config.yaml
n_layer: 11
d_model: 512
n_head: 8
n_kv_head: 8
head_dim: 64
d_mlp: 2048
vocab_size: 8192
activation: "tanh_gelu"
norm: "layernorm"
norm_place: "pre"
norm_eps: 1e-06
positions: "learned"
qk_norm: false
attn_scale: 0.125
bias: "all"
tie_embeddings: false
parallel_block: false
init: "orth"
init_std_qkv: 0.0221
init_std_o: 0.0
init_std_up: 0.0221
init_std_down: 0.0
optimizer: "adamw"
lr: 0.000655
lr_mult_o: 0.783
beta1: 0.9
beta2: 0.99
lr_head: 0.00594
grad_clip: 2.0
warmup_steps: 448
schedule: "wsd"
decay_fraction: 0.313
decay_shape: "pow"
final_lr_fraction: 0.0
batch_tokens: 131072
seq_len: 1024
doc_mask: true
train_tokens: 900600000
steps: 6872
dataset: "wikipedia_en"
MLP neurons of a small language model. Each row is named by its layer, matrix (down: output weights) and neuron, and shows model dimensions 341-511. Each number is 500 + 40 x the weight over its row's rms, rounded and kept within 0 to 999. Numbers have three digits each.
A block is one neuron, or neurons of one layer that tend to fire together. Before each block is what it responds to, as a language model described it from the Wikipedia text at the highest values.

Description: Predictable mid-word continuations
L7.down34:490518571452474465457500531465513509540475554469602466531514548481420433503482485410536542548471460545561515589471473514538568484505480555557533600474517483458533442549504447482507446475492489487486484516596525540511496476500532492427511525475479539576500483499518493508448559475543557488479449527561474464455506479514542496491468551498437511443446534467469500472436541483503427506529482538554464533467484521507545559516491496474461477507516563492449516420472482510504547461446523474496463535543571469528463495483
L7.down293:461471552555489452592494515524540536430541458489532489442469462475424513476529561435488571553503513454462554460438577544528544427547539474456557536500485451509473536550573530457459563501563449484504548531480481504415516491539521533479508543513515484458463435510509534471460575477457531560524607468453521442555440556537462540452557447535533503493533487478529494541495513562523443475519456537452477554498488484504506576518470491462544529484449501479508463508586513523473495517510521559494570538551546486502525486527
L7.down302:501525444495543500524463397522516515555509521470437507488442518535467509502508532486521519502475478530493468560507442498480414448514431556479456528525484494448474494565496517564562487503508533504465480528534549531508504489450513487525443549503486487535524498558499532446598522431504536485500497466481476499424475538461551555559523482465465465414469526500606577465456460510466407436505484509567458495462438527554418501489576510478558535543544496491471512471505480500469472456535491478565524492464484510550481491426
L7.down341:478462577471541531560494499442555510523524476434526503467536500472501589574516513499485562514487548545516550510549527530533547533522470441513498534499451536460479496408473432398522482549462498476405584567524509490484516516496524536472509504478524496561485505505478444518553505446504538509558513543510416490490567447523497509493465535493549548468502539424495439495479545516507461606519544471510534508491459457489467488433547423488540494471526459457484507478478591512449489514452443482545469438550559531508495497521
L7.down491:464496527507563450483420472443488591495533498483534421488461440464484555507416425457503479432505533523468513530415585468454507498435432544501479540471459542512530518494473522471488538449471496523424515529464480543500553516569512494438565484534500549591453545567538436463475520568442576443405448439478497480514489498519505525520513456489464447436516535445551545460526591495414492464457497389454415539574454574561522530542488505505509520495465533545534555451509509551570544434563502436516465488505520441528484553482
L7.down657:471521494536457521547491555541478490576471537521551508576475497543449488480544511485447568470492465459440525417512501459457561436506464576483487492491458503555439549479549456532556523517519479537491465481500478389450542615474489481432446523421555499498516394514511467502444544517458514543519582475541515507496468560509503510477502525465451433507421473498490474514480500523533494411579437490457463516444493574583534577543460477456416528507514537518506454487543501465493552546496483526439561507537542494509538414500
L7.down806:408524512490472483498587537492538452493486538502535521492496484513427468562482520530427459453561489539450520512448509492496583457557560504452505503475531439490505546548524467534491503549470470446480551524515532466485479509445509607495516499503559555462566554475502535440492493517434479445504550472490483572557487432526462465472483444449487531468446564481494533493435471561534545479545509551437521581525516448532518496593498465552440526505515502468582482490546467529465458414469548490549459528531527467516443525482
L7.down869:506595500496477405511504392555489515519514489505497477472514505424504463457437471506451510481510550532493543602539496553477523504480414492490531507550513511453550545539497525472472505446555495490430528549513498498488574448599483449460527525571497528573409507496471498477540476452518509517458508447534550525417446512593507456521559514511511489516519572497469471528529426408516467463503509537534459497481577574443462500532596481497452498437534468537397498486522509473535531501499450497476531431547530485459425541563

Description: Generic nouns after determiners
L4.down1331:518516524471573578444586528498470452504521549473520532526460541505568581546410532481486516442571627498519515508499466528569477500481518491471467514446529428438500525459459497484492439479547456495466502572511492510488437494518424512627465445465507458503556531541452460452477482533567488473530476477546500495488530492505526521543488469566552497515446520518516475541468483462447497445438521484494516509509568504512439514532525441484488471510527419494473570523578482432457584494551472474528589476511447542479448512490
L4.down1633:447462458501502535503483571536488427489445582549527519511544514519535463478501503518503503539402499455510480450451523535451499586486477477474591509514493490523524505483497535542433493495531518524497538585488508483561483453493522509539459516457514478448486474474545474492479470495533504487482481459518487481557494421485444544514490526555522585485523513516527469520481502441445587497479496431554555524491508521452465542453467520483449497450516487539487535549539491493566487513551516517497527452541494398506550483563

Description: Markdown table separator pipes
L4.down547:487462480517472466484411445531454521495480467431486438467453433520564574442411491490485508477530525489585519596480436511467495460482518405431513542540486594521494534491517541448503536511493452512524483495576517575481478453484548430459478574452426530498571484483532467448503512516536594510459414481532518475409521496491526488536511416470517506517554560570569454512421545587461522535509508554528468516510508522519554482425496508542577482485445509442482533462403510434516438524489502487477516542505542496483509560495
L4.down1800:491530580512465416508434470462446473505500512458451450419472487522512487483452534491532496485542581509569502582490445501432493463499530512468528497506573447448517490494525542437488516476518483461464494532518403471529477410508481451514502517484487474514527512451560463454469502584490488496511459445515538533478462503482496475519446496476453524549507535567529440499432546530551524488524494606560513527509553497557518478441501485522547509538490526481458588523445552503428428442551568534507467462434462464488496552488

Description: Capitalized word-initial letters
L4.down839:494458506445470500525470475468490457435428469505541595507526512484475439537674509527470440490553486537590448454504478443534526477479476485531441479506484497523500550457531487579504478515537520464500472510510482498564517482482522603519459502458440501541476510518572482473477470491558562470514470493487504448557470456516512500557496524476429569554524498592497508476477482424565457500522456563475509435503466489547462501526503519482439503460494551524439474507494505517479444483477511510501463491541532505469458514486
L4.down1569:510521503474514477501486484466514584582476492521457560478499514489498562562464559503505481449469461432453500568489496530415524541432445409536399475533469511484485530471433479465542504548517509476503474498546440550504492499514457528568458496519566493517566556489473658509581466505438443540583488521517425517571516487526495420503499433507530484475444446567528466482474503495474421485473453608534525441447541530547519490551474451491544546466488438540535453538484496533397548499531553522477514442530489496482525456539

Description: Mid-word subword fragments
L4.down874:437575504512563470495479501478546554557530550495479495516483446518469561551419533523525541533485533452538452499494452502549540522417509515440404497543520451479475482518482504553528478407505497507515512483497437478496484488510429513552495530469500479501549471481489511463474559454482488506487537446484455515459526456560513386542516555475514558550423513456469452556425536552462512572539544548513518514433507492562479468408577509531464491558496442559416472453425459461510501502502490502511537464529501494459437488412
L4.down1833:492460512567515481485382532514551481491451510537507503491490549556498485483380561485534485595511508514512544515510498506470467494475496572559494505517541510479506552487478529564470515404507532429500543532513543474482532503496474492514484513556503487494475488496502452517427479446483550503496498481524517540469521574451481576528434539497493454514459538501572537487515545519525500462479469519524368465542449541414557493480502448499496491502515550493517430561444476545517498474511578524541482422432549463506480497544

Description: Split past-tense endings
L5.down347:476476453512466510511486538549530476483534531517480455525536506501532496474455565464527421582541463466503393530466521594534554513562525505471450484456497487561453440506509542476478515540524463513506525540569489508506503482474506502480490500535541555547524496465519519504520536541482500518600497463497440483502478482513534455482503504589427511469553497520572528473456498550459443488485577455468466512509473465539432456414520526439482502561508491492524430521510516553491438472443526456477512548446514529569481501426
L5.down563:511497536481528531595446426545483542501562478590502505567525518554488487466497528471458466585542489533434489548529561514522536499563536482537476510457479484522496507511458566540578458462491414496491573523533464565475476526497496507521473447442489503491516458522435438485550452561535509515477534487499445527488465555455393489476532490512487501459490450499507559490472490452469561519514517522500546510504517537497537437412526533535497457503504491477550456470535360517435556495422511492482491504493460502484453474470
L5.down1192:476491525543479521523429531446388584408532432520442461443498464518541522510527516490451588493545585522451423617501553466479515472496495474449435529422484502551465468495524528438530548529464523512493452510514438525451538556515486502521535507505501521507486492522515530462547533530409499457518525470506506482501481493475524509432546483482532543584477499518500474562472541488467424534478557656536496599500495509524514496547509459499484482505492501571459483531448388508426473510444510467479527475529498461534561514481
L5.down1236:527431529498500533467449466497502493430550483508491494527427481475524554446506541554492497481470508531442505489499451487566523522436501458514517465544470471582490524524479405547545543524500402464476462499474509552478472488502475551456530433517506463576497538449457393498517512515518466508470484493454496516496490456503501471538548478482565472486488518527488477541503504482404461562463471459431547531487562478545502535479497480486454471487448500494613535540526549436523521483487475451531464546469471595523481508543

Description: Mid-word fragment continuations
L7.down121:540544522451471464442510488522467495542469519558522515439485458514479479437544455452459519445530488468488532447507454433538487555525445473564606491503492522584492423500468518562499475567491433508484509468535528538477531492457498535504509454545481459568510474492516481432530461482582459482539504534533538474490465459565499531447517558513552493450454423470468428506441504518510562532483455578563583520477502490516476532531562551464451559460476507510565467429501497504424498486481516462529537547523516536549489522471
L7.down202:506506423505502502575562426508540454510471461526477486512521501586499511577595462482493490533492469550511511478503527520508577436493509539554458501480513537468496547498516425515559447571518466517481521450523510549493452498521465571501424563472554526479480470434571475461470516486519538557517514516432470503514563502456470440515501481536483511496504551465530501582449504519575507493553514424536452478536513469506527531546454540597469508495503539484437490491466444431532510493508514515447465438509465418514501488508
L7.down492:495459493506509532521472517525556470490532635519505507485534445536595470483550479485473575565542512446522513519510444459488459454514496512520440559498549526541571517485500541492496533491427521525502562420427470495431512487464538481487529479443495442525451495423470538445510525536527569560452457481476543496414483509499491488541465461522433454441503504467481490532525546524488509558480527566491540526463507523538442399507495495532486563472442494476514493510512478485452558532426534508512505492451583499457460502527
L7.down821:501452522548491474507548581454515551381491475501417506438486502438549507441529515508455457458522495476526562489527491549504519563472512531459510524500505502456507530436513412465447488513581503512550517616490438530531490465576541517508513514474483543478459580491568512456466491525449463484588584507477558531501518504472497477431474541486530532504519495499559496496427513435454520459522528466504424434543515570593499531454468464488519415504510460467539475549502524452555566466492491562444487509475504445492499479475
L7.down842:504513450522518524518521557475511529508538502417518476470492531480567474524456485521522471473452539556495445536539535509495526506558481553488534447506505532532469528475468450510442500513498454454517498500532474485517462507491508462488499428487532544482546478556487479504469425559544538503524525489521500549445392470481536500541541492523491449537538530515473471576423466500508470548526503550455468500536486495511557522525479486480471518491494555495464487487552428474480525457447540537479536580517508499427508439487
L7.down872:502507485557499521483534506456569529484548522512539461451471457436484524516426550474474422467535493529452464506525475534492553534491459448449445489485534543547463538459528540508512495463506443444471526492487425481425508486506454532510516528535544502482485529452482465561507504503509523542470580455464497486466509485509410554497509500510524510504517490511527483444460490530498510474596443421479414485520503464504513401530460457466504435527452444511522422542488438492552470472533538519499432506430511514508529460511
L7.down1951:478537478483527505471538446515502522479470516438505483362509434466522520505504529433472537517466545512579487519489537488469498582516447431532521513502509537499500454498546585483571486457467454436478443547559424504491528544444555382478529500457438521542492466482522480548434578485414478425514521495490491540493457462503449501478534501494505486551525479484588465544490487457473490485550508603493517530574563527497515458485462495475520486466474479465479534491526505509498483554508516451392440533476495528576519498530
L7.down2038:498531522534480515445502451475546496489456522496504511467513528495509530461526471492531486456513500502480447435478528534548442522443439462482520492543492502532495418420562498493587492481470505506490426518542473490521494439510484488548495466523486492472488506494483512478484497562529541428451476508506531493514487509464491580535502541502535503550509602415414392451462452537529556463526522511541526514498486492483558471473518506427528458438478494557540496517499509598457450516528484502540564542490533535525535504532

Description: Noun-phrase modifiers after determiners
L7.down433:456545519541496526589429538528545480447472476481515481501521481474533523495500516586509474488528477548431549579514530518591475526530519528504486509474488515473511503495451539561444425575536558553476463485562470511492409510464440490558493446449475519497483531541455493489492424548496530602459499557447513447489521516476505500517503543473496603488486510447490436513536457474508553480524517570499447573552502544464568511503609512516506453467474478463513485451505485504502476418479504540503528574503532533439489479526
L7.down513:482508533540486507467522522521507509460454498474554499628465508519478455541486561514525609528529465524491450519489446497558447462468517544461479530442496468489542522503480450542482476427472473443485512523517525479449442458529556503510531472453512501501494506506467460523502521509425475506451546483514435543492387564461442508527600513536449538428475478537369493498509513498487435509470523477441525433468492543450517493550507485475534419450521516467488535500470496517503427480521534476538476489496483490498518443509
L7.down749:476456494528485503501386535566497475437487480425521539553513475523461513458527546540517502511517532481436462616485565436554515505560453561522454522508503499470507398451564457461446469550464474567472587551532393435475480493524505518492499465411482476555512445445554513445551465521533529524500494577447555538463472534496511521498477514494548610425485504487477475539501474524490506497500483459551472529447559515496493527512475453538495494489521458486532544407522498404444464515492554427499530510530532540510489477598
L7.down1026:474524521436581498508348545527487491501446504462553566450533485503490469438547549537487431402508539519534507491527513547472476540541514513486536511478515482497489525586520467531509474580573467550486513474579499436520490532471467492541480479529521475453559550508466540516491522581504455550440507567397501484534517497467467497443515553524427498485453463535527496554489482459537537557490587526581469482541440537470438563486477479529499484470530503486411580435529476456448488452462575514576523594475546454539451560543
L7.down1153:484483487515510456540459576511510523509497538498507504443447445542441540512581518535483444525500501480470496435528508411470499460508440468521549484444518455545449505536500415515507528556502478478443503504516498415504455447499519517449516535475430439462515559434453464489498481474514521481470530550466524482489500499523479417480487483411494536491552487526446478454492482587523550497471452524499497590561483545540501506519547499485502450448486501482553454534493453451619477413506531471458522467546476455450539521511
L7.down1351:448528546497514474478404549461523470487510552491551489499469500518474481502481491502506505547533540549455569531521524516541512483514494478483514472478476474445469531502506489530468550506563548499464478525497390483505493522499498536528504479438444498574520523491469478486485510501500557527531405541479552483502518524504432427522459489505435510508476508465499396469560516541399517485472490564542482591525521561441478570550503533550487440494509507527447529528425468482525479475500522567584551490427615424473491515554
L7.down1600:450464517440493526535486457544494451515465561458525556443508498513496462504494489466503524535480446515545526469566523518470490535540448478601517440509489488526479462471590506491463507497554539454465527515494551443488480509479452500556465509535486527545457511419474400520522489465502558470521537486570550512491480507487468431510471486503467425539494470514480464472550533502473505569509551481579486501463519521485565516449558479552498438448505469491499474572537465489533488522467541519522452485503488495479550584511
L7.down1998:524479540540481485592544577481523502536521512510507504493503542497464548505558535513536453515524500560445582569546513419543463516491527536528465604502542439481530467441480505479473524510489555495494458546516486479532485477458490548540515436502498526537481562530505523492469487527448458455478459548452562462468490478435556531434461561458537527503507492397525472482514448563494487469484509512511541547476535499502498504494515474552565427419478526444534507477500501480535547565463501550503496489504490503478538495556

Description: Table separators and continuations
L7.down256:464440522412536466481483515525484469512555568526465524505542453477514473510478505453474542476436516494463459472577464498426482431454393514500438464529531471440518525483546497449412517505504461537516519424454514543466515538586509502526479532494505442520517450462497467586499505514502516539478506436444530574498428506482492531465503567497445462489542523474572450430483552498497405531523532519460467498514538611527496485518495566496468438471537606423506502521470545473482467428536523584592474562535498456455485480468
L7.down722:488476495496464509486434550496503475540496452509494503416517500518484452501477549521510444449437495485503524523553529490454455521474535510464522577454502517491529468529479469442470481455517445530467555519463466393440512529518561491530555561551504509479501516550514504495479470550507487579502489487472446605532443496464459510461463563433571535530448488474501522494525515515511450465513531551536498530484524478506467499508553457510503478524528454517495473477540473462496491423471464484473473501462377467540452534479
L7.down861:556454466535460547506444503560514516542490528513458528430496489530453450451466492459469457520453473513475454517548443485484535472470510531429468523468580495471491468441580456485463462577526547542446466553533496418520504416468489428495561476500502503529620533480518486526468481476517490551526509463477450503560535547556458520486525475480497478478506439489467502453526399520562565559434475549442507524493511437481499493444481549567522502486506508469477542474463476481459476459489525471524502515446482419509454531479
L7.down1109:452462531590453513474482508492474385572508479419506521552508545468493511538498398461463549494543446503544493552522490574527456481529548523454612537458437528499417558515465483429410481456557483530531478551513521549572429534504521532540552491460522482479536574446520500495556520468459457525497468538514443431498536538443496542539507579469487541517457509543512502498419529495522468453447527455505504524533425467464524511505488497459510480491555476514516509524517493463567476516553519519484530507529526426505494457541
L7.down1507:524522483476504494518765493518511506479458487523529549498522515485525544485497476501529488523431497526464499485474474470502472510495482532545488478505510500481465500470530469509511536480493440491528486426469508488505520491513545481469484452486473503498460492454469522509514472499505493498512465498510501464515514530532484446492486537497490475483537497488503533485511512520488446455489496467469482528482456536533509483524496506526474481552498540502508466497499507489530516486505537526466453497504470482553568518446
L7.down1613:496500589446450503546527448427539490463441569489637520501499458476517513454436503548482533562477437534472477505484537486487533490547463499582444506447452486463530524525524556513479400486474541538519488496514502481531506493466470503546551511547478576530472527536437532543477582537507492447510561542544452437503535526497485445509430523421446520515536531426495471486506468468475523506532503499480535481603430489594508507515634456509484482504447532479472536522481492500473436462474525567499567497458570474469480530440
L7.down1894:512474490498558494483434491586500462507550611508384506554515579539476534493497474480545433450559512480463507540544541556487488489501515501563455441551476488541441554455429498506482476494576493550541501542503516445488479512445479403569475456508505465453451520538464454510526421575442482510465510521459440473562506502423524507432535522493566505465428468470443530506456466476593549520408442550490499518543539486451496506486452449523529482481498551502444505530529489413468546503473468483458511541477445517522545480516
L7.down1992:478419399530541597491534504518499488511497528498560465469528489507495486551468474499561509489470484523550527515493564527472560542472496484518526495421486464474499488519468510479505467519487475454518475584523531508488531511559480505493486504544416450534451428538533455555546437539522483482443414505510446531519562462488510404460469492458526497513552455555502522470522556503426472523538492427535549553511529442450507451591473538484476484478544561528530514502390470511478569454505536469468489487500518499477537482469

Description: Mid-title words
L5.down355:450414484581447518525509487504530530519509561482455422529497428529477429469594514420485516505466502461430518535534530514455464517480475462508501490536522474478499534450486463377482601527446490472460505505512522575443524490572489537483480544566469561541491518460479503540528454501433529488472566520493447498508454566529526556519454454497576411451373463418447519535505520497493430529501499558487506535445509501514461512554575475450560514482497526614525562486470456527505483467514534434466500455489496520479458539521
L5.down952:472473523548497448477600500505475461509456503529535475567521458556514488498569506491486587427469456523470479511509571442530427467474612478445497439528520546466528547497543490547512547489542477391499568460530524538467502483508441513501433451489469481562549430521609451538507500525451503469427533440480493498458467413550463495510457489584554454460451523445517421483475531479543481513493436498498548459443537516455522496555515482563438474508539516579496463521511429480478415525470524416511486548547483535490488513466
L5.down1336:482446450472547488519509438598476541514523541475499473498544545448520464456481576536515489529486540519475515539570452442389471492502455497517429501514492501499458505510476490484509472480443465508476580460500547503439480490467569581497533522558527479532471482463529501522510465479546465559523447570473491523521472518458539480497456521536496498451502500572471451549558497518501438537414473514479542477450494466509479507467498429503500498440507505463554468453495499506535447609530515495521569449530469458533564527487
L5.down1441:466505457502498445585469536530516500485460482568465440515490487494486450551444521494455481532572544473505569480534518483499470489460562497478476449381495497537424506567426457572496607519499472584548530438460503506515477440423512516495474479485585434467449473514482475521518506448435530509520441552505493556564458455522498536470519531490488451478499526525511478460498513467457501503481472461507501462480499487522492507611473513501513426521488510527515460514506538498503501503431451515473572474479490488439522467485

Description: Markdown table separator dashes
L5.down937:489494527544557501535390430547530532523476498493519443479477481423599598477514400475502566541518551566457463541441448444501505437485513476486514552535513500442422536524519557575444465539486571576410489546597462555459501441516506469506555523515529504504532446487517468499474436527468589505427485514483527496474503508434536441386545542434480490489480513538551526467517483486527518505467500482557475501498468491470527525485527502521514485452483524476518409469511508499429486478492543511469465459496510585504619459478
L5.down1270:501484504532415538480445496530534511553497531476516451500494442482531567535500461543495528473520472548502497429499503497486460657455468452431499519486508533498450495510495566463493565460569487476476501472519532595440561462461499441437473511492411557532513533483419470414453479459510543422526545528540529473473479572479489493500495501495579518591498520548477439491462464634478501481517506450420480469537455539480540523476501465527457458519542426494489518478520542508465435552514500488543532472479505531468461460463
L5.down1546:560521560533450500454480516540511516532514513497508464535486489552455455439466439454490495584544471516504574585598425531526454538496524553527446530493461522449525537520439498541493573490533527465493476505431425515444624493523476486449502551442487470513513457456490508501619460477492502467484442527523490433491533556564550509537470514512458492524532551462564502543570516484514547481522535520505580444512451496424460558575452502453532480571489547476505513509487469528464466517511487541545479411480488532474500482549
L5.down2000:449508509523450482485450485555484536514505427495496509488442554587479565542427518505475531478457525513568459465535496511444459466519497445552471522496485540483522482434522586504523470514532419489559489451597505548452519428489568503444493555499499443526516576512504542488454490509576536508471449507517491451490532521465450433489455474518497412487532573537556420559459486599486481545480528515457413411466482546472536531484451489543534491512469503524467513482411515434471483541508563498525474505437529480494497538526

Description: Mid-word fragments after prefixes
L5.down106:439594520461507488515458483442502517510526514549506509536492503394535527519485497543531499435524517490474416431475476549439490531448506450530461522572584515491523540406562484538565495420527525501571462528498496527502515465529464468532468461535546507499456609511520557517471472493439516534543505542522528553606558522530492471541568478559526527503497517507501549514382449511515426515478477562512456473482485511589488485453487481510528543517579424463522460499485538536454558505505555551463495473491428489529522471474
L5.down1159:582544541539556479509438471568466497399474496503519501479581531486552503521522491504432440523546531566453483488444544450513479548467562463475504472499473495498524508501549472558496478566498513596515441578456525470539442515496477461519531480481486487500456570515434467478488474490521480583551462482519434495479470515497522492545526453550495519434586524587444545443542471424556479506445498419506524520498584462438523522453548462509537519485480462488588515482475503421503493455507468441514542476463524506475512521501
L5.down1359:514542473473560474513452549469475529504503512509473437525362514452449497538464501507499489534517467494479495443472526500473547495472527472517522512531510491526487510485496514477576494415475511533472557433537554542544430526423481565476513499507476567503446570490559455485521564459518498479497494443458458505482501497398498592481494546547519441567448511475446432501511541488468538550563543486557474473525473493541526548509602552415515491478451502523432472522594483488578586427522459545513439510474396500546462416537
L5.down1667:503495513612524517473418487556572503513446454499414557574494532514483542501541453487521451559510542465468443532443512397509530439527522490450537556487446540544440525538510436482514484565549532497497516448463460506534394440507468494479538505478521488523561518468453481514475466542535557545554463528416505430607520561497524525479412471504518448509551460501438521502552508432563532491484516444487463469465549489505526510460510536410462478500494405505487486503487527498546553428462552442514534516474527483481491498458

Description: Name-ending word fragments
L4.down215:424493537439548547488466497532482507477558525489518429554456479482517491459506475435527598468564500551458475615509538450554533462512536510474513509444526519535555497439461513549510500518490490501452524482502544488416448520482423463490466530501490475512558559526496504488419460444582509452498507498463481518439538512475547540530484481476496476543485548438510482496442504551524544505531551497472521514568529513455518531436451501488494488515537482470525473422463490524499523520536492471522482486455512494545422523460
L4.down275:488501539471426506550558492501465438491456494521544519443514425493455392477631525491498439486414492519519488453477534469544512520465530513459520455607482523543525511472528510451514520498495463486534461494501542488516494516481480597484452466494488506549498499517574476500484495498592517445504480470491485499493438468474440560581510559470422532582491496571499512526531479462512513495549489457473507496602511490473486474555499518447455469537501502499516555506497505519517444468483472486498482517487485511512414555537

Description: Possessive 's ending
L5.down743:492414541483485487544379513507514506545494469548540477491519493495454523530495423477485514527544510525495466487543515451455540468574504504527482435514433517510501509538525436509421464585526463529503435441475428593460374496479431511553451502447478588540542522556512473511481471492526536513406493563508509421492549454525489557478512495525459524430520495528494500469581486600498603511564526438479539423537444555495569499540518511489419487550552494503543577483461490519449473462478535521553477531568502481559510405525
L5.down928:529450464537508505517493489585454590575516483501504483521536436476557444561525512454459490483475548518480562441509510471502468535519521505491555513530501463468532572532479567425481539478453442488516528538576510482536477526490423490498500484422506535500462473491508459502541508477474441426494515529468536535464436533501543485519445516546476524502553463558494493418531426479461525502499501541519497445482467492375480505600518436527474478423457561514551426541566538525473450489523487494542510480444554509488496504482
L5.down1149:490477551482499533549511491522537512470498476461525521439575539571525541559463475547530458512508478492552555477531437521497426425518510483521514471573533431485497556523528449510471445479590606587533521458497492488487436484528392520563552604477519447434484544493514468515521472452565533522465506589512578497512542515491461514543436513415469542474451480521480432515476439523452506536453473525546521498535454521493489514499507497526542503497523500462547538515551524478449550481459485542473497518559562521489554426507
L5.down1896:481426549518490463530484539575550542463518574479496557547462478530541486494495552512473455535435471554507518527523518512420494502418513446561455462441431470482470511528545482425468510521580547529460552493558523465487533508559474545491501575515494476468495511499485473428468422536527537536448526502505514473542485502472488487487515517438523489534529376550488431517513503503505542479533505503527553497428488557426518537531558488545537494535513467463531468509458489408463502471514550592502485558531554523462539536477

Description: Arabic name continuations
L7.down517:582532512513446500518538466517469469523501489463475479539546501539466519499483465424550497423549510474519500465492336555500483453498479478508554547534516533557490441521499483367526512552500468531569512414466483522461536553509450415479516499501467516500516510531509465442483519522509404449558524456529466536464466459493502485506493496531467499513524496517520503460497484554529454574516480530432553422493533414502483547456514534548553496540509509481438525529506419464529520542529527486518440485492452522546485474475
L7.down554:500487505459482507454456517556545543503499468491491484478477474494474493483502510457513593451506515406524486432475525488555426450488489506518507520467544520576454456525536475474487522454505532529469466565508521514534472511494435482498478462475547489523525483549531556497481566493502461581460511495513523520537502498536509529457437457524428486528502499508457516497434493480487446555520544591542518510472472416501457466551527545532567508492490571489534467585495466502459498473486460449554513552500522498446425499519
L7.down1001:496476545514501470497497478550470505467491512505484439583519416468523482532573502490543538443536503525425517515566527535499428477519491532507464411469528536501485441474546524470528570521449489439572480547551472547524527546529488524508458500516511447494504455454587499490535548400450477551445503430519485453487482543544471513456503456555565440506496498511601536480518500490484418468469477570520451537420487529516516481497518474485466527503444491548405469510479447534511352498505502451529515502499475482451493540506
L7.down1279:476533450444455487511440534388470502508472552467464515548571490551516453587482505558466462545542480452520477558461426549440511459490500420497489527541491536472509447524544476488537484447494466520469510515453454517487456489526515534530527507547498513495524522531504510453431519511443490477390503544450440473450557472494498481452457499427450476492529552424381500534495533553509438493510496541525473516523487511491464433446534453499510534479535471466528526516476500399497530482503584587535540462522470485539487485510
L7.down1499:513384454487566472530551496525473465426458540517479513494470499447471512477494513527498577534531478553524445527519529450467554506524467485528508530485538470663562455538537541513567436527532552584519520458584460465493536540488519403435534489473465439509557476505504449472572501519509534488413481489488492496477494510525464500435478505478470513511525490547533566503473526448600520471551519438541442566568520451524519547476443476453512533542498502500451535545514489482488444481502430443424536552539481519452467516481
L7.down1688:486499480472525504470549539477477478483530490515531517561484470531529490528526533482497477434520527535494531514551596489517587473555448543533493500512475544570514542475475543490470553549453484477477544504541434452482486526405502524484496526539479544520512484529503446538583513527507554503476515509598525394500423591493510497435426600438436493518465452493520477526546486388537464452462497528461523538558561466538584530509508483515560500550548535521431529516458437522565532559532493490517549492571490478444485449550
L7.down1767:494464541462599546474436468510544527556443461545466445521516502522414513572540542483514510538509434551504466512506484578528480515475487455467510520433496552487513503545506473473540470522522492442474571500510490566537451461546504519516582510451502506448518558510563518462493476466491480478467461472550527510501558482500504524508514553520509541533449485569544526488513521492500465470460572544501475583500443510473523501521471497461464556524483542538475438571459430440547481466538503426490418504481499603546428490514
L7.down1995:544511506499554532476478521491506466498474472468434506518496501475453507528486538448523461450554521467440540571485465435468561458490502474483475500510517463511529523470524512512498480498399488482448555478501486532463442507456443528446473512460487536538503400426486425460478490531506512498446529597564526483516508613432567472460555512561487511553463504503472442537525493472577432507506433516490500497436505515422495479491541405504550532526481442497372504552461444506500560465496512499478532478453459462480495537517